config.toml
norm_place = "pre"
qk_norm = false
tie_embeddings = true
init_std_qkv = 0.0228
init_std_up = 0.0228
init_std_down = 0.0
beta1 = 0.93
lr_head = 0.00976
warmup_steps = 200
decay_fraction = 0.947
decay_shape = "linear"
train_tokens = 516700000
MLP neurons of a small language model. Each row is named by its layer, matrix (down: output weights) and neuron, and shows model dimensions 176-303. Each number is 128 + 32 x the weight over its row's rms, rounded and kept within 0 to 255. Numbers have three digits each. A neuron's up and down rows have the sign that makes its largest values positive.
A block is one neuron, or neurons of one layer that tend to fire together. Before each block is what it responds to, as a language model described it from the Wikipedia text at the highest values.

Responds to: Clause-opening boundary tokens
L4.down40:133146120217151104128095138156125131185125169176101129126096099078127062167115098217146160114099121119088097110181113138121184096116121170119132128070118200110121139137110127124104134112093114105090130147165155117134131096054186126160112148124095117173077109064197123100178034146086146122171078117130141157094103091086071162145129087190183060111158087157127128200158122131196159152123
L4.down143:144154149144143161109118147102080116142182126192138062146139098095142109073140146159171089128146091138120118113126090127155123125110092153175171127145099123144201136154106056166094083143142092137150138155135137073164176136118131199148143164149101115141158128110141141100127176129112147113140162103175109079155125057194158104151116101177170168126154131142108185061165174059166160192176
L4.down175:181108178140163158133184086104165121118155094142087118183120129115191111138100129127057179211140088128089127115137137164113145128111119161104178133139149097084136116074107127141134063057074129110115077061133131088110127067161142149154115069080171129111142113128129096133185103139174102138132137137126118118138142113124188162150103184139184090122099167191125173096216121116085141196060
L4.down310:143088153143129148171135083124172118121180089113193169133129125098119103141148106147173082184174102186170224172175096097137123122090158159075125160098142114119161108085160129136157083151132094134126223086122127164163134119154145148154113097145111098098151144174133133192137087113094127143161170071137077118167128116097075109107118136143063066072122135094117091182119121167164200106134
L4.down414:148149165122108108154160111126108168148115131161121039095070127175109153181175144079152076127121045134178102131110173131105159066126122115132142091087134064159178148087134170096116080165156174108152115083128107145103160127112159114160150123133024157104122125132113137177135117125122157168138113147134136139174113127138140168135145147136105114128123127142138078137112121181136134102110
L4.down492:094137119094200116141129103135116168181152149121091156180117157140133112128125125126122110111093044098150085109123147158116125116129151068115154195131132141208110146099123120132138100115098103128132178067117101096161114090152141071130087163148062135111088079170141146123151141141128210114088135167048181127080102060103160169116110143127139116147079176142178162145134180089118106139106
L4.down736:110143119109146102065134120116181077103115198106087089125165145095060152092164119144115140132137107138119113118115111085134116103149095064123075131130118207114135058142142104141102176103202077113147120088115119109123091164112176099101160176167161203101107165136082153136112131128117101149101104115094130124125145124136192188096144127031157053153085104101154193133153146173132113115086
L4.down778:119106132094130088139075167105098122133113119156119156119125160152149122117106153135154113071101133126081149093089127119118177105136087059113187126120146053138178188106171113128142124125079109135132140154185104106128102248167150070144144117134167111107161117072110127132126102106119129081128123055174093125106121130114104135198169079116136186182091157106076160086161156127113114123132

Responds to: Wiki heading closing equals
L6.down73:143138132124095183122156126220133099144096094124170159166113100164116141110177165125171102125178190118084124127110148104122144171175140085107115135043126161128103110167119183166092163061133142134094147088079154107114120117143142109123136095124124140153160160115162136079146191118107142108159106124139127215101126117087113137125127136137117096163194157067106156087071164079107109166125

Responds to: Section heading closers
L4.down7:132160104105092057157143171096071086153122073117117143127109099085057141161114145123114083113153120186097158165095110153129131139162123053169167108085172051131141058111039182147105106095135127157102143140092155108122083113089138069122134103175178117099111155116138090151129087190058102161149108138099076076114083146133155144143162182088088163109063046167144100097165157123134097139172
L4.down87:185168068086068139143105125092059143162148128181174178151179122129145102095134134114138125131114125144182079137118099159154166148138107149198119129117155145176125067114171169055147131122121114088168120161130131089190083111115181161119120123122060132085178125081206113119101090136087103082088116119136112156124127147169148122079120192127094104119163076086145124112138112153126131177083
L4.down100:123109162097142144076130123145125094142168068163142117129153116146153168084118062151129095130108130127107137133103128184147107157115143157120104143137155123083138091104172163171126150082129106153191087145073125129102117146167132075147036130089104160103098072164135112066114122091066100125144071081118098177139170111160138119118121150179140070134200148138109151153132100126128128071135
L4.down148:131156140161103125119151163137126070147168098125152107164146134164124150107104135111170110141061042121132063146126141079165168082149172158102122098120165122120147082115138074127140101139081154107157104095144096188134138130196149125086124104103087162138090149111148177096101181145155201128088108138098084178155128136125171131039121091086099140130108150156182111123145127070057134140163
L4.down311:110107133148182128097130109150148101101150115142121052156124071190119132152097091145142106131111081201122166136119119138105139144102062124118121156087072104105081093185076142158074151139094160147135123171139083086129098141166117182161161093101155085127166103135063148139156154121136088112097129100133107086082163193129073138103139137115136147156081143132165162121135108095122117130091
L4.down465:182083159070097174160149104173111172100146154105182142152132126125128189129198081143154113123115172122187102142113110098093119160123161099117131107155071067137131092131090139081099120125142131105131141154103084190192193066105109078104112083090114154100220068096172161133127156152101100150136125168130133125142136112034158174119179114126171083163143104116158142167067097129053138116131
L4.down488:100139115165110163079140183131137114079116154178088127122143135177105106098113115126088175110132080081129185168141168070130071157107100142090187130120127107119139079159067107060129193129128126102140068158171174145116126128166110111174140154153125083133113123118117087079148114132106117105158093151153118133137171126159183108162119118116130118198180121109121170055132085133112068172108
L4.down764:117151144151135099171148090155074176129155062171179081106141118185117111073133158153138077104125148136201126113173163143052123141108118158091113151124097096151131165083092128118095166182133120190118107117106125091123173157159125102111135153133140073143143096080049107122160142143122145154121147117129058078154201134140153122141107151148139139167127146131059104085153122159142156196149

Responds to: Relative/temporal clause openers
L2.down192:138117091097107128055091112141107129146118110100111098150126136134138111101124147121135094069119134112119155126138106132138123114214191157111201088091142115139141104161096103088102136132134114160109163132134110106123107127096133133128113097138045133049137141174107154140137073139084203130134152146178128131074197096194131145118115142137125140049044122202116138110097090088136163149150
L2.down229:143149205108125140189125153142173153095143121057140056118165108182147182108146164151110127095105138167065150090133208073118097100174168119107132124092140080078139182088181095119149096145130116120105181112087127064115151177178133143174126141167145148128118160135056157117105136177112135153141165159126150091105100128108131177121148135090083176115100156138167151102139132184110116139098
L2.down314:122081109085151157198118106127138136097170133101095066119134102179121154162154139163170160091142155127160129161204146080146135162176116134157082068175137131167135166092139150106125095116146121146115140168145123105124111026117070120137158114135110112098074170128135145139134124141130161105044037164115153112138130123098131114114170073119080096089159101171126184093175103082116118143164
L2.down396:195129145114126095146114122104120117141113175087128085152123090177123105081150098219138125104112139096119150127142118113153138091153184141149194084108108109170148116161083101137123124133091158146139157106178208142131146137132147081171139134141135103125108099088155170087175089151136113095166123150104109104200124136187097121100107171110144131096081109158091196085093142140155107124192
L2.down427:137165157151126118127067143106122110075083137121137196156114112145087079072109107098144145111116098106101079118120221134136114144131154085142120118090125195084144090116178160132208159114127151141182177123172144112123136121075120127145153098130176127144152120121104133123145126154075159147094096084158119125168101137112079136094132157149136178168101114100141128106143091141183120144109
L2.down530:088126152091117125148153075105196133111162144156165096148078083094045132160106159205138125110089072115127143083177138131092123160129127099116191166075159094101136173106061142107129127172099094174090120158159177052116150143152089116099128113123100119050151139124179160125108178146119108153070103089096133137139119138085152074109118146122142122148098126143112134180089082182129130118167
L2.down534:152095135142129125117162119149134115166109089151116133143132157140201130143163023105071115098067101113118139109141099140088142119123111099168157128093158090138143120102141162088214154102085116074153096163133129163123140090150115104122166099075101122101089133122087148172118142127109070164117161127161140125113165149120182073175166117116101122135123140149137125096137087136142174049120
L2.down803:123164114103107141102115095163109097086116152142215150150064090151157135179093111113109167106206141007103106146101172133118125135171137099138134125151107131137109121102162175120166194194090109127137138118157091135124113070153155146120110095125111070187107164112183119083160112107157085113079178125160080133156092095142139116114116130133119172141150142088133111115164131136157124112116

Responds to: Wiki heading closing equals
L2.down22:113156099151105149147148153118168187096195088099085114133121145154162138125181137055094082131141127169087196104155074115099078172116109110134075120139186134114153176144123121134146188145108108170109108118103115135113109068085137096136151109154114140137117180143154126128134153166088096131210110149147114174151152134081134129120084116109097085162180100117137184126130079055097121198173
L2.down32:175102121145109114132135139121163136133131142114125135152147144127143139144140105119113119098097133127181157156185130180095122092135108188112171186170073078147078095149119127131120127133178146127159112083068116150121117124129052144143093129106095212128102179105169108153160137120071118199148051103091173075149107154183154170109177178124165082089136141170122136112132118119181143158121
L2.down127:164146101171116084102199113120108160090187142136127133188168180134163127145111094123138125145137143128054123170083135113207117169061068150134127204110035073095115119092127171137200196120181141155125129110082117116115108166106167121098161079146131130131153133111128180123091125142162080169111105115077143124111106121126178124152127145128140148167161062144108166066142139093162100163153
L2.down359:124203197118134173110160051162122159120153121129135136141165112122134086064179117064104104082124132067117115129118109110130146159180130118127110094092131132105136109144109153059136181113133097121125178191096071165152140116119147082090119174086130177127105172122115144076159164180085119163091106112121122145076139046132071167094132114028130126098170147097126158101185094121134145118119
L2.down417:090154118133104121063140098155129109136130044128133109094139115106099132132199091162155124121115126149120097098140088122149151153143082145114117106124144160179118171103063177102124135124145079171145154140096116163112225139154125164106088126106118159119105154147137187134138144123093118156115105064135116115129102152116134164115054124125127084119123101100143172088128088205094102130140
L2.down760:082120128167081088184146129114143104095129151176158084209126115174111107191153134122186165093098077117148150080073118069075113136159129147125118107141126133154132119170066110133177106104135096153129075115148199119107137158156170161082123126138191139093122156133125171120108193150136108064130140143120109104142156102101111201165068176092157118133195094153112084138183115132100131145094
L2.down781:154086147111095112160125118145120129132165111117125125147160153137105092154172122158211107099187177083201093149128068012075135166158142105156125135109062128129131150124122166148107127154200101100068098076136129177131095165117115170154113124030106219097120101044132114123126114149104127118157126146096144152127099079096098108142156063068118110141165157145187193072112080141096125112106
L2.down813:181164159157149161131143077131107059079103070124089143139196101144118134146186110058081155127081153153128162091119115091176136139105152121128127100114168078148084090113086151104121159163112097157127135146084135106188114130096114146214199156116121078141163101126120192119131134101101173099069187183092111141184100105196145095136081180107078106143161112122109163099110127133144102158164

Responds to: Clause and phrase openers
L6.down172:105153120169114167118192146150136126156125063142102093106134145103114106138087113105127146109136118119222142145140179143126175122124159131100145119094194116148150146151114113110127117095130109156082169086118137121139038175116165102125118091163129091103098149144153126106154160171074155153137058106127103162102148152087133053134115157080109161109129149124162166146144117171137160133194